python train.py --n_layer=15 --norm="rmsnorm" --bias="all" --parallel_block=false --init="normal" --init_std_qkv=0.0213 --init_std_down=0.00389 --lr_mult_down=2.0 --beta1=0.95 --decay_shape="pow" --final_lr_fraction=0.0 --batch_tokens=65536 --train_tokens=902600000 --steps=13773 --dataset="wikipedia_en"
MLP neurons of a small language model. Each row is named by its layer, matrix (down: output weights) and neuron, and shows model dimensions 208-463. Each number is 500 + 40 x the weight over its row's rms, rounded and kept within 0 to 999. Numbers have three digits each.
Before each neuron's rows, "fires before" lists the tokens most often just after its 100 highest values on Wikipedia text that the model never trained on. A number after a token or word is its count.

fires before: " " 46, "|" 11, "\n" 10, "1" 5, "s" 4, "0" 4
L2.down2395:599492561530506499536488507492543494516475517490564493521414492465474560490534557489461510590504474498485517511523517479512454520487488508496412502506515515518482491406528479463541515519520565527502518506534486541550546514409435520517520510515492559421541484438449526562560532541469423478446477462474454454571475565547410432515523494472463398470425463478521525493464527534470519467520451524575553452435471444501453521514557592487474491482471512449482506575489561532440497514459530516516373473522494467523473503484454441522523496430530525518570548468482466500585498466487549460477507449489553538496463543495494466465508479485544449505529482502541451516488508514514432534515552551393518517472505514481552500504496456484513579547509556462546583456537541542528609484504526

fires before: "\n" 25, "==" 16, "-" 11, "|" 11, "The" 4
L2.down6:439507481504443517520537553566498517552567451569490509509558576562473491490476515610433440485512515515451464548448568502447547481506501438499489559479476529578540508474501559495457453490466541482492504510426521519483384507445483485497499494599491491452532505502545486496539557484553523520580498515466468552549545478514490560511512521491478531470509492502600517422483482447488515420600432520536478484528510483583472508508587483488513480463532467490509475522496520525503449513551420500521488519441446471479503481579492499537507508508575443555490546595533523546450502412486529534534516519454536545524453558454482508480570477492468464495513514542462536542520513537499544445495442541493510508502473516496507464435493462552498461576536472471489530503496484525622470473583465

fires before: "\n" 47, " |" 19, "---|---|---|---|" 18
L2.down1093:478560458516471518451585530549514523459533488614469511396385521482504509578564471481505402504484526478506483498507526413526478462516418406521543432488516472468528444463496562493531503536496461491523445506452516632382481513561515491451546473521525517510517427512448505524542500479534443538503479516494466464459526480430516522537462509473442455537456449524536534516402479502457528505445456497572522520503488454458464523537497596493516467583484440485513475528497537466433519459479472555467497497589547517500499515492484491519553431528425501464516540481488492456488477502453533488478478465476525481429556487476537496467580406444505524444521519556489530475496510455495465526506453480467560495500541470465515522518496507494539473522482487497478508496475463440470449461505477

fires before: "\n" 64, " " 5, "-" 4
L2.down136:448471487487513510421453487466515467496526524511555404479487474504482560488483536453525440527580488538511489469446532416506464502526493488538497510554523513559536575481516533472531537494561474503532447497507518547399485467464524525525543529528543518604481476470484501474515508483464490530527498546539505517466507476524555492498512456513500552421570493497440509572506482518522472497508539520527533484603527483467558522476534511519564504523404484497492500497474508559500500517457530432513510540604578498501577525495560509461514519484521536442524497470441535470505471379479616487598525452564563479520541514505452462512586517487478570516601478517481497564475542437417474536457512487548419472514495473554485557512495542443610472493459490477513456526532559477477456513513498

fires before: "s" 75, " (" 4
L2.down1282:493551425526533466523473468503474528514519517529536551556564473497527437541527533537414505454475602554442437517461474451521497491452396500516551517475487442490570521539441477523515464542557546490492468466451508462481494452514523485479526488462488519522476486519538561483499476476444448547552509569532515512555508486501553429470479500462516461435523542535493560527555461530548441496518505524516512508562465550471460512502539474567513524529412522573458480452445518461407462553532467463582493408479492548538465469614520500437496496493586529476471475543458459505443461532531486579439512521452495438464509458454484551634574569568460485561479491488506499527521478498524526486469510544489564531510506435518431496596457478501485465520491512483494436488471465507498537476558514

fires before: "\n" 94
L2.down1946:479419508536559534458563426486542452520539563512484449496566545533543474485522398503537449481472489495469491471470565418407529532549531487532530431510510548553556522417545565569447474472474472483554476449502581515458506462489462474389556418551483490524504520531552455479506479523533463544474433533492555527518485490433459489484530516579547558491580480449530508491520514468421530508516486479529511435541509439498539493467537483560464442532538506497538434505507463522517567463491497543486457529483435553476530587573472496484461467510526500449410501483508486516500517426462443446537527593468540478436552519487548477560480487522505442488505563514526510474502550546548515475498509522504478550453486508478532525474496481476515436511568423452444505480449498488539506493511464

fires before: " " 41, " on" 8, "." 6, "ing" 4
L2.down2332:486461533525570501548499569477534517505502483515560515481488490505502421503471502503496493529500501445442537495437525527521582539517440423520547456477440600523495455437587463589512483464567509527480583523497498529480569450502476442535443530437497433465500524482500589469420539470460524442473558514484509552454579522566504480533527584514507415428535568550476480547507468489463467544548487463492484440470508482495536548474495490508539479457490458455462512524494482484552532464440509572520506510507478463507486526485492512455479407464462413543539545472499568542496475481496485563500465453500479485528521465461492524471559541496515525505527534510541497507530430535494466503531510538507431490469461477415528524448497449460542452555542478547503395477502460457499525545443553

fires before: "s" 61
L2.down1986:494548422472466518555474450497466555505484512535428499461505551502500571478522528555505512512488550488473465517481463430496515526522454466501518520363511448506503503528543581474535554486482528529554494497493456466465556465468501459509514639499451582577521541574526454478499570481548508525545521521467458479518477506434500541483482423476446474394501455490505502480549443527476475475523455512453564557454536498417412489489480484490539532507530445468499497528495504481463549449506491532464471528583463479480528571452492566493513488520489610521472385517557505488538462579551505569488527482440459570448475500481515504461526504534442530470508517497454559520499432510487526512561500502491483475518498510513542569514462521453439515470513485563531488525507524463500556509510511

fires before: "ing" 21, "s" 18, "ed" 12
L2.down740:499534537494465522424564470516502548483465536499494540552463549496490537497453538490478521529542524494499538521522536516484515499471518582563532453525483546471574450561562496511452404517402508541519492489490544509514492488562533544537501516482524492538487494492499512488525479540541460421431476539519548503426534516475512461503476554516556515449433528532463523514564529461479538461544559511495486447481613434552467590517505533405487530511526511546477575458509482532513451502453553508480460490476521493509464545516560608575494538543541493495487429494507515466463566375543523562512539505488537568522482518454502482532420492409407485464494413464459561522418417472486549521465457476484517483465506458522546502519488521491494462474420484490545513489489491502461495490536474

fires before: " " 60
L2.down438:518516494508532532489543505517485577527441545438476490503469504544407471509542512492522474473530495456544534536478520475594464523487482463452482538511460478573558489524538561482487460482504503394500536489493493500482471478464488493502553457529449501454476481539475466535537475510576454539426540539493512492472517436551544476422529531401446522517449501477470478535522557512524447554461520500503495491562405524449500497499441495492561492448574506606561514530505503608526536485429497480511495520552497578485515519460384427477545484494426533510603504521491485498529441540443529486441427498542476512493503481552505529499532456521497516528418513440477482472521468504500495526498403496576526486508502536528607468454477459488486454546414502451571536528493411533486539456477510

fires before: "-" 57, "\n" 16, " of" 7, "=" 7
L2.down166:576525450537478464477514522444534486537495507472498480466391459416491559538496496498530495503435498478492553500480485505506478546603488439543498470482558531465495448518438488528501516477470401534507485586519475499509521501448411508424441498499466548447508479551423477495513489565483522526486474532559467482488521540452493483530521576485511508498496447545478545477575424443453521535487612514476488534507526527556537477535408418493455534474493493462519543517543536458474456528489470617478476449509455480547562569436570480590415561533473460523521478452511445540551476493507554489575527519431468458450476511499513558505474532503502484492526511508543498524530477463530489461540565550561489394542442502513535491563504410485440500547513519455538489509448462511453439403489511

fires before: "|" 33, "\n" 23, "-" 11
L2.down1931:557551487529447431498509475487528613487479542492559475549496434503476532492433490439488482531555471550427523445485473495480496509462497466556471442478462432441559566476545437458478482509515486544556516534493511562457451505553507529515539487540469490554485504489474518521473398523502465496520438563605525515496456453484533479506462514478487471425474493535498522572617499481477503583455522550536514518506565478498475501498539544489525578472411439579486457463488493555483513597438531482485444546509540504508558510488492529478455482498509486423466520514538534490485491492442525511500545429471559491490544425515509458640449513495476512485518498522539529508416494494485566516541544500516451518525511508515472478478503553477575464511465471535582491543490521600487470455471513

fires before: " |" 29, ";" 26, " " 15, "0" 5, "2" 4
L2.down2126:527483557428509437476477569497519531450478557443529519495522545534481502448435420509486464505544545528536510500578528484517537524474506518491468498521514500516507410412517515470539568470550491559572549531552515550528455510569565484512527545494479552525513435544525470491506522530536474500539543496488486526516475442524429540506435508578558468565518405477506510505524493516426487587501504514550495493538475486494462403457467551502495555517484497525476453489474455514412528493513541553506504512558539471487463515553495447483559494480482516498512491511515513448453561472479528472521456495487448567483418562481545548463522434497490494478569474468509551475477427514490544578580513453473436570507477509488496518473486468488578563510581542512441488486507478542433446377478425

fires before: "-" 67, "\n" 13, "=" 5
L2.down617:486459498573436497517534517484460524485545541466482510484542484457484552501469496502556546461477529479436525475473481459560494559595479515588508513496573456534489486506537491498510493421459480516450466571494475474512497544545464533476558486458463564462486551462447447498521558593424459539501467502561505481482492477476492460523493557497530498504491476504514491514556461464482511545539554492477492501478505467552525426557479507568457553446457466432480561509509535506567467505438497516482493503519565507475501548464504472518508540553436519601518488536537544495552520544503525510521565529500470511469564474457523457540502536470493501531507490532550526471463462521577491477547484534524462429502498460563493474505505488449436509494522485467530474549473530448546453460512521

fires before: "|" 34, "\n" 21, " " 6, "|---|---|" 4, "|---|" 4
L2.down1235:521478515505452542551514542525555455507467474536493431520536504560542487569424469524520474514443427493494427488476470524488459497493505467448542575485558454395492490581537500485508573557454543509507524499501577494545388453542483470515549431486504511505451452495424549438510505516447541559498430473496449581511472514491495519484491445520528559523481465516566413488516490575526562430537526451477533466441504468429505493539525530578492525581478574483556510543505492553484554570490490480553482555516483460532440511521570520493491487509510575450502455491415443526427529490526519472411510545510522451498519512556456494487563470483541501499440566504483420528482543548493494474451463458455454553465509531553506501456462488487438474479565486474441528498463470455442577462465484

fires before: " |" 33, "\n" 21, " " 6, " (" 4, "," 4
L2.down1160:514488464459519442450475494464500503517477467467476515503503422512528428516480544514465523586486478521452562504493427499555536519555515551420443528546442529467471462494522508426493449491532540532479475511466504518550454492453487543474532547443530499435515493449477544537533484516461439496459460402490554497491410527450435496460462481557450486454529487459512473487492479520442505512583501436486452451497462433511490487496425541547405461508507513557499469535475535496483514482536480462537498512574502443512486547502548471492465517463454571539488433480478464427510506525537536511526417476487477501573464470465555500480505475460507454498518499490602491429497485463605498566485475573429499470508498488503524502484532432521533475540528531449551520512523504519506503466443459

fires before: "|" 24, ":" 11, "-" 9, " the" 5, "Women" 4, "=" 4
L2.down868:520581502521537498509410514447527488544496480479462446528433479517534465449522475478564497564521458553526567508562519476531538502540525537514481407497485506506533490514506484497510526554544460435492523555514536515406494413549519505518529540499462466491456503511509488504506590506520540516449542531480502499537560430456443473546518505512501587547535524504532494423483567423470499510512479448466545532508429525489549431485577442514511406471406433442532560505522453523436445536513515504525506524494511439504499495538550466514464481501561431491531528428496443463534519479429464521520479559450469521523428485518517479513469499519612389435491509461518542443505485508451500446475483502561498494492467433513564470506548435503492464532479483532478517534564465523535470474533557

fires before: "-" 47, "\n" 21, " " 8, " |" 7
L2.down210:536507512416526465498530493515524510438554465489517534573514460491568524466570486477517474539482489498558554460528484483508536509544457484452468577498498512553492488594486484492533556545470610512448475517494436571614431522476530547495535493452504468544465465485556507526602531534403462437474503489449473503459499502517441467507525463472525472534526490440539490478507541527558517437507496484556503457472548500488482459492489492457419528459540554542533400523524509508502486456384509450525474459466549498500479459524544462487425414462481484495508526514499435498541489488509527501495546450496442574496461515558504532419524470522481489459522505485584494450563469494514499472559548536419466531552482475456502484484436453537596530584495480518567526519455554513472468550462424

fires before: " " 55, " it" 4, "}" 4
L2.down14:505528532420503459472399489513469550535499485569474489552475439535533554408466471598546437529538514453563492592424499529475501527458490521467486505626477512475456534530524471500476502436475388505481527512560548538554422536486415526488554459490509359510487453512522542529477503524510557495442499461473499496510483447464443443473471479511486540478447458534522570516610527415536471521565431566394457521506480496493498475468562533526579540514471537519496451497476507554549451563510502525553570503481507528455520561515497505541534474463524487495509490500510466498520525459496496507509499471511502527518490498580553568513549457508525446494541477561509444478519544469522513544484527427487589534548503493541541562525540474496480492454501502529523490423478473521540417501434482

fires before: " " 55, "\n" 19
L2.down638:422551475558553513434549513519554526551484476475488419454529490462479469503535507595518518521441511471569550485569559498528445492450480530495557486549511466484468521504513539555465422507507505488548470434475537554510543578516544462485462511538506495492469493467484500494541520530474508459506468538433506589509462503508495492481508495551535457546456542479534540505536503546528513481465476512488560504508504490471432476468505535504440531512501449513494495514489493469521561478424544504486515520386447451474492473437426509455433494537507500472529442540450599505463507534537518523455424553501455441438415464569480508534482504473566455423450487579441536573532531458508547504442572537507428528459526538554467463517495522486547481529493533506512530522512436534435559516504605

fires before: "-" 77, "\n" 10
L2.down884:539498494461504433545477509508515501544549484492553445486523470509498499488485501476516559508509598508511478485525493493586525457483539564494460529572527480472562545477579492506484486575494526480498515508518485514546412511443528473554517501482519487475539447552524480532515524491531484537601498526532460478493480477513452478469525523438514502500497423578517491510487467473475488487472540531495487534481545493520468456561480456546507560501455622513487483495423480466521512489528556496496521497489578390485463491429525467500516437499537510511516532510517493451542461491491375516470483458518463499514592584452473526403534426518467506507544527539533470411491478525537509490533454504504490424614547497519474467536486490487490475549494488481492443510467541532575504511525490

fires before: "|" 48, " |" 9, "|---|---|" 6, "\n" 5, "|---|" 4
L2.down1845:535520551444550514498488482463519561418423441483570486490483598366487496452467537485481475539525418467506460494568471555413521439472466505449488514469503492528517497493510486444493469500499532504427489436524569510478474589515597499499507504506553546464425544466481498483489455512549476543473581414456496483518517527489482465533517536553477476482482462495550554518440476460436495541511559568490438537460544561467474481488547490466534507510526416487518437533556478442429472487441484450445467440521464521519445499555457451424483555470514437505538537512476458477509527451487517584470470483456538465442449467551517523544445457546457462503525511497452483540545446555534506542526433537527495554493530501479504417537488442484520518547499526484496579549549465569510441451525563

fires before: " " 59, " |" 5, "." 4
L2.down2507:475502575528532547511530454560454561398528517517435492524436500507523546521537466509513474527576492475479505509511524484550483515504526384441552448509495527504424528480474559491523478534491478504512465561443526487402557557466479462477521406466450477488559503512492457533538461480449594458526506486517551524530481496544516492503484517450518534429464520425433422500502514528586507477445495529555489538500434483567508464498506551473498582449446499505499462494523487518479508452536461527482456526539521462530571462564511542471470513537462508495601496490417567467468464485565477537556437529404506511433445487514474497450570461436526577447477535469449476473501464535515525505494506459495538535467507539481509455574537526405445502498398479464521480480429439520547494455528591

fires before: "-" 67, "\n" 16, " " 4
L2.down831:573470525529511536538581446503572499578488536446480498553456437471492494547478607513412496460484509552481509524441555468510459504443501488530515582474563476514474477483514427548515548525502541507507504442479462472579469518448575467454537490460463379540557518512529435511488520475544472515479503514490433459495490496539450451467515515504514470523469421543582458502531505559490464583522478498486482420530468526464494495498456497524458585446555519513546530537521529476564514488594490493454491421485497474521495517486522488543455519507426483426526497519537503487512495491501542487470464504414504563497463504474541519516521510452464483508509521518501488458488453459509528461479496552527480460468527474537525512487494507515485486513549524493577472517425439433551483456477485

fires before: "|" 51, "\n" 14, " " 10
L2.down779:491500517509507475491507585475459559499472476619470511539595534535536513489514459434506472427505471515419529501484376514522453556468540451507516515519411486460495438574509448468503517452433581446483440518497553442515469471608489455524524560455524458527484520474500516555460496484528398540509472380535467522479509556466460556546482441515495472553485433528523477537465508440483445552468520472484462470410520469531515545467526587541469520489508431442429522455506495512517511567474504474540506547514488470579553517506545484455440489523524498426551508485506531420482538492466556491437429512507490432468557486556489501465519472578488505553506478510530473572532511534460531499514482450530510521570443504439389476535513496478519485432530542502458548510500497524477472449546483

fires before: "s" 61, " he" 23, " she" 6
L2.down2358:464486524446447454514476487518428549444492488452490546511472499517550483470432494532492506530469411524474475528564512475485502552486507495480425555513507486539514478564503479478539493493526518522525464447530499458577550468506505492463446465530525518481479512535528496479501472470500457573496414442512541435488521550506391526447513443471551504438548402501547549508560560428434498558436519493458492545484503495550526452478465589535468512475545572488498503507531471473453520528491540472568506403549477464541527508541478578549471522462424475484527505464459450413508530537522496546502477510480560548561432440540526591469455497474493530536524439520472522556504566448489539540514497611501570526515499501523501519442483543527533521572501520624559467518597555476440540521488394

fires before: "s" 82
L2.down284:546464552565533473519444400489439492526511498480485515508526493485443560505501489425435461502551503523465452351530541498446493501456469483459537537540457463484498495516488480560477458464451550525497494528456487471480487538560497521437474525524522543492451561552479593462470523451443518492523488519560522528566560569488590493446454396545502485535521508538530441509558491485460521485489592444492485530506522472538514486550486458436566487509555611482449488527551559473507511535513543513526510528509444518487519493470530484451494545520536533478448485549507495489543484475505557470492494490480523429464568479498546524558524543509465510523489469509486504534551503552464575485610484559516449474482497481465515442477443568507519510458432511499528526439440473472467520469522452

fires before: " " 38, "\n" 19, " Set" 5
L2.down1060:502449551528538454473507481561560509471491480497428432483576486534510504566558509532466497486417478496491516456443493452560511437484517510561497524519493431557593491508531527583519502505564537470492444440469552524483562545520522493484515482483516502488488440507544496448466443560451487545503517547494456552476527480482514522533503483500459490384481474515483545407489570531545565449488543539518484487524461451523514545441453510436496511468444539513560526444506552469561500494551547534511543489504484582581501491582575552477563494532490474496519464415489531481495556478540498569464424497492477496490473467536505549414487469439460532592570503456521445476476524594493516460484428474494476558374560470504525433507494549450489493501533476555560510488513529519521522484488457

fires before: " " 48, ")" 9, "1" 6, "0" 4, " |" 4
L2.down2423:519459432519503502534511510507495450560444510480503498512547524488512483476511531476558558571484523487509455448459506542524577484497445528401445499465476486493481527525436509572540419510527474545459544468490477590494563478541468485482545523515464545500516498529593563493632450527581451482572503493520488492512538442541517563481530532469518523519566491517457476456506525537535496501519508449509411492534519442496450537554471444546426481490489515544464501577435514462559563458444446549520495450497503528462452469475455512487477505459476547504435497483436570528524524434525453502532457496508510501456438494515490599449401428545493518471524476480481461476487450494528486529469477541481466575438516586465473544452483525503502519476485514396574480474566436584534492503557430

fires before: "|" 30, " of" 22, "\n" 10, " " 10, "s" 6, " |" 4
L2.down941:456555480506488459524438549503502515467468531456490506546476461573530435495493466514492500476507549537533551503492518468494505568476458500544445444478468510578437501472543450426452529465409487526530491536544424519488540498494449531431452439519487498538597500521533439527582460507535502484543498539500405506481485505509445459459466519584432480530473539489440529472545519539520548510536483468478564477456462569535497499521538516544515518474474431480520505520468516487511463539484517586459488536518588490511534445440452485563479472417527527504557516508503495510489551539456510485558567452434468495461529513546519498504538491490439501563432479473617486573428554468443502524578415547553538462495507500417511569501503465495489444499521486491479509486500491510531472517511549

fires before: ":" 29, " |" 26, "s" 12, " (" 4
L2.down1005:489438495382499509539449450510499451534460482570539492516572518532532524474423500487516511554511464580481502530485473456462546444461489495510499513529554506500493398520521521498485562499497464524530483530503507512462467481518494569447493405520457544552453557444444502506583492466586526477452478411445445511489565500481470461571514477438545522511505503525464547504523504483435556481470482513526536579485526480457453471614492507537519506556424478503582494508476501450515534487564539491496451587479519491551462477531505523532454507543472513499523505472484468505564496441520458544502485531424540535506532572509369525470546503540446465503536511519524485560482501532522474553511530525488459540528532489483423505527440435481502517469418465530534488509551460521537510528498518

fires before: " |" 48, " " 5, ":" 4
L2.down1027:511470481492503535426522496522455513455561530532513464498443501498487488454485479548481528449511493513520494508539478414506511480461574486476519529481499509474480494536478485440491485471555526471516516468482533525433455431512476523527479485551418486541449492541508470516513416524508484538461498505454534506494499461544537460537496525556543501511572472522486498541465478509489472598537455528541547468510500461464507546476578513523506477529495416390470463497507473492513526457524508497509558540459550469552507462567578478470492550483497529486496460464449497534531520541537517570518503470517504584496448452518516485509465476513499486436541416510491518510481492577486442545482396521546481497505462526446525513505494504520536525527514569514516517405577482496520496514510456

fires before: " |" 47, ":" 8, " (" 6, "==" 5
L2.down1071:513579454382497591412534507513456509513465450405521519501485482479524512485498479496565476526511537464436529466494498503506425469537456494500494473481430519491487483504519483555478565470479503484495512529509439512445524519531486565490500451482493543472541562483516500506570500483597559478436475553529465444487492506503494495509526514473512503556508527515506519511444455557442507501504389555549456561536533456469515531464483549498558567517452534494451548518543500534502486527474473413492489486438496496527471452530394535494489398528453522512531522383498530522468451489520530540471437491425478567435425496470477523535471511419486543526483471473440480542549435492498440458570511536457546542456476527498500528527505480521455511540475531532527516492446512518532449528539582

fires before: " " 42, "\n" 11, " C" 4, " P" 4, "3" 4, "8" 4
L2.down504:500460506458542533457489539558506490538484516519504454533540505494551509556482487423500513477456496461460566541509480486502471502535518522478467509483536537446528544507463502509517433424513519533531548522552478496549461458476468545496485521520494458533550496480563455537460499491496437550472488439508463557430535541438460518436530470573479476500468504458488468439570535436453492510429449544494497543487482476535393535521539585553501527480500463450543503501449492454499530519564565499509543491427531493469483499493506452571481532538591489447466476420531460554533438459540547506487539521471424440432553523470492500473555508503438539531435484490491429544437517462505449514449566545509499503520532587509450530506582385490481459524520498534513513538502557542477498492516474

fires before: " |" 26, ";" 11, "CA" 6, " Goals" 5, "S" 4
L2.down2297:456526570520588498485554460505462470430492534454460451470479519522521500549490499470524482519497564428524446603474514458430531500488542510514469533505499454592438462441557450510446543447533516460504469508533481533493495469569581539432505455495504511547538520520522426487510465543518486497442568537448438521585539483500469425510512567513521452569453443462417551484494492448446479546502518494553481493495502461531535508485595518474497424511401481469532471516466530484421461492557501534495500506571469501500472490552580538553494419610456483530468556472481553477562537461497521523571541521482583503497514478492454430472453483560500562455513493502448576549465544523516502510429522452523475557543514469515391504499526498471498511503490497527488475493527467528487491526511507

fires before: "|" 71, "\n" 16, "-" 4
L2.down1652:561379571541529472568551493461552535511532551472520403526459423480481409556493530446475507440438552496454510498478441515599545444519537504473510527476505477554467473531521556577552490503462454543450516493472511456581415548472465501523465504499528495502548478510498493498440471506495427564494498452468487443478513515451458499480493502511542481519502395490503487474559488485511486548525523503417461506551488510501424501445472484540494508491492521494553507495455503502500525492468553457457458491460515509555564506416501487598485472513454540495514501438502532536512540522619493502486485509489496517421519553449459430468534425514498514530487551506528476505450510486457486468494481479558492464446509435558448564462427456516486527460575498484529490470490455496465548481453493

fires before: "\n" 28, "---|---|---|---|" 17, "s" 7, ":" 7, " |" 7, "." 4
L2.down681:492512514588457479463543499505493552443548473462526490526484523454573513517465506462494490491487588495519459483483530439506536524503531514528462508523548525441563418426486536502476448477507450596501448564548429529516498523503471489519457488520505526529527441439446544544564446422504501493478509495469465446491524542486521598503497487490506516515447494545587524566446455557485522466499440516469532448577538497477519566521476480485537539522503470504448497491548477510480537449529542459506521492399527498540528514612531562497534477494513434421580447539493598460486568476409475515500485549485473502442491488477460556435487515436531458420567529625504502471535535476448477556549540419503567464483463513529533526513505499528478511570518450525535514482506501421476469480492511

fires before: " |" 23, "\n" 17, " " 10, "6" 7, "7" 5, "–" 5
L2.down525:515488530476473478462475555512508402520543497494509486522484510456399517533529517494499472498430486480455556498527463502536417511552465478504534443570532474463524525444482513571492532472445519470521536523446447522478508578448524537433524534533516557579485485506489504486481530479481503502578503447504497478475515547489483527512481504499554452502521384464466469508546504571466500461449436526553403458478472463422464515590506524491538506515463502507453518482521424555531457584450574492451510463468570577484491475489518510447449466478492485456528554571486573535465540487493456406497433446482547471489463486520430514525561530492535494545419464528517466480467501507523498448546511524488555468502513573480490488489513574490498421472506415609462529513531483466484481515550561

fires before: " " 51, "0" 9, "1" 7, "2" 5, "3" 5
L2.down758:539462479492481460522538422490552535531525544517524537511413497498492561498525457377476495454471543480605598557531482486572502490506500503516507524552534540559515525493514500511549498532547427480480562527526535539514480490508549516477542450548513544525517456555474487460571492476490465506412487484466464570491488488541499442452496516563529516528459494485457505463416499459565587529473494496517511544500468520412498508487440512498525505466534514504542601530415456528523414470561544463487499527487497497456506494448471502536567541482518442504529581499407519502490501531511572437527346450515493432439573479479483479420509552505456484461490507511515454465463544487481455547499512489443540513506491556441440605538585441548486496584462464469497439553492493444484511491461549

fires before: "|" 78, "\n" 5
L2.down2316:501547471489530452465534550467545492500490419586547464501510502512531527485440491548496509442502502491504531562497516508457522516415505497517552412496492488514445501477458482506496537478453481516488533453504470503511514482541467513529559509488456520517498533584547477560524514561453469461551448435388470527543501497494490441583472466508483526502473493520533430539447468480508491487472541499481453564464454586580475584482549573558514425512497421508537522454462511406486498593527507526478512506431546493532413561522372464428450522504477446544527479487480540429525466543404494560461504442565447557523466540517499488530492502566488436468501443509433506512544476517460556530582522475561433568536517432427472482492548481445498466476515567514494452484525516496590502519508535

fires before: "s" 52, " the" 4
L2.down1336:452512497498583463513432482531551537507512511522492414494471490542506415527497512504551615552525495474454532550472493473517552499523525510485524608534519500500525495568466542542506474455432496500530453507509459473472495417534506486490527475489448537516480527529468475457435478495515531434513479473433524437543467521453487460485605462472500519491498579397552516484530541483498410453551592522473481401453527517488529565444436500537518500431516501503492478484438528473453508539530511520514489436600526554511607522531451501604453483455556511465525479417532468447555479564506420488465496497500465482512496576445507447528543437513412444561420462485516499465500585491475478537494478513563526530427476530528514519468558574548508479440555600499448484420501492468496538495483549

fires before: " |" 48, "na" 5, "s" 5, "." 4
L2.down492:566501473523501484452557518499574499547474427478494539506488510504523550476486483500465553530447559556486498486535457581441472555488529488506510542502517459467529419450551535477532524435600442462458548501446527520548500490511459491525614480456484514480425526528484499500508486448502516564507539398494489424540464556513527404504590523488464451467493472563547530471546446540483455499488529453568484493473446476491491473481521536486524548483495525523472526532483469517428610501508555492514489508445481528540550460545513459464492478548482415507518511484430557434486490446474555447522536437450424540530453543516517474507510487459519453472469517482487461467467496494473523508486528453493512485567480502515478470447485514514450483513455498438489515494500445501505433462531504

fires before: "\n" 41, "---|---|---|---|" 20, " are" 8, " were" 6
L2.down689:520467483505463534506463483559480524551489518506478555524478425456541461478504444514480496505561523590472463517527443532539538521575479433474519476508520511519514450417470501474542518530557437530486506508447469491404494495504627508509449481491571540513432506512448474548540504501514456529533512532468508548515506530457562518574490542468514542558514487520482467502455496505526468518540491403456505507488492513424490563505526453511462488564485512467432482442534507462555480491486476547488532538540448529504571515486458490558467462485470476532423493477524478466479510590506492461531392500471532511575502516433519471500496494463478497536473566520475495535495590494495495512435505509461466493483512499462483509534484489500543471453499435453466501553505515515546596492401501

fires before: "\n" 31, "---|---|---|---|" 16, " " 7, " Notes" 5
L2.down2143:543394512528483517468509494497495481471508522446485506501514501553463471617511476498500496500493513499487480492483515513521500566571460458506573499426487553490494473506543553515473481504456567562536502476480514504456494538515465519510490444482530485549533471488448584505472500502505536497564493484467498579449521481495523536542450501486453578495517481487483434514417486523550513498436475496504490434529527440553531525565447502545485541519471491432548464459519506439565527458528473536523510496499505505434475579444528480542555470496461503455531474532407500483539546482519441491440471516531541515458512494493531418476472462507513563428445502590498500603505456469514443484461505490542429469611469525533505482554454502442534507492466492527490539533520498461456545477489476

fires before: " |" 21, "s" 14, ":" 7, " of" 6, " Medal" 4
L2.down2117:488461446480474508456520568556578500525503557561500603464493493445599515443490482455489492526522455504451509516523536532443442460458451473529505563523462503504528560475494459549536529538493535509501489532501517509502527513477447516554504512518412473494501504481508566547543455514405487490470525487512457382472523461540499474541478489454500474417551476506467457569464468433620479536597499471429507532504514508461468472496503462470456564475510514474548529476489537500510584568474516515501401534494470572479490555531492480393478525528464484552426509492473476444512521513505486471486485502522479526433477488474445451486489538481436507495482481499522504525533559446492565471502451457525484407500444492544487520533469489498483405529526454533505437547506486520541539491418487

fires before: " " 49, " the" 9, " she" 4
L2.down1401:513546557493483496481460491520543582398513530497523510523498506598470420548558570441461478553530551495534531551476494556543514529494576466480427536451470503535548526546486500516544555534569485427434463491463525470506587532586472459497518469552444565495570528521554477541530493508450490549430510514536490537532480462513429526440517502500483452458514491473467514524550502491577460523593416451586503511493498590501552498473464496523523486506525574486532483489532486543447469399515487465547516525472522559515495595515459501476433473429497483527476514510447472474544506451527534516506466551477486525497507526538573545439540511569507541531515528488519513473460531514497483577447472440586489477565484447489507552463571401508481506472484525599487497387485507566537433453516457

fires before: " " 60
L2.down1681:606489472486490538478594528553506449568534526441564497524473469508571487416531442505477536501428587522512470520478505478489537529476553444502490505527530503496570496427493477463470465512477458461497528496477496547486462511476533532471530426492477513467522561553551471507534519510544494498507489505502435550498457493523541481531497490409519503520534514530419506430502494566527543511533556439488440468522567543502557504467506502504525470402571493532469503504522468491581484435498515442389487535484532451496522391557519478562559493490556615499481470527460532493480465522523592459544467540455550550507479491488479557493511507431460525535526540478440470537515544482465497547509548524508519519487533488393493459475502438519583584491527524523524559515455503508472507417531487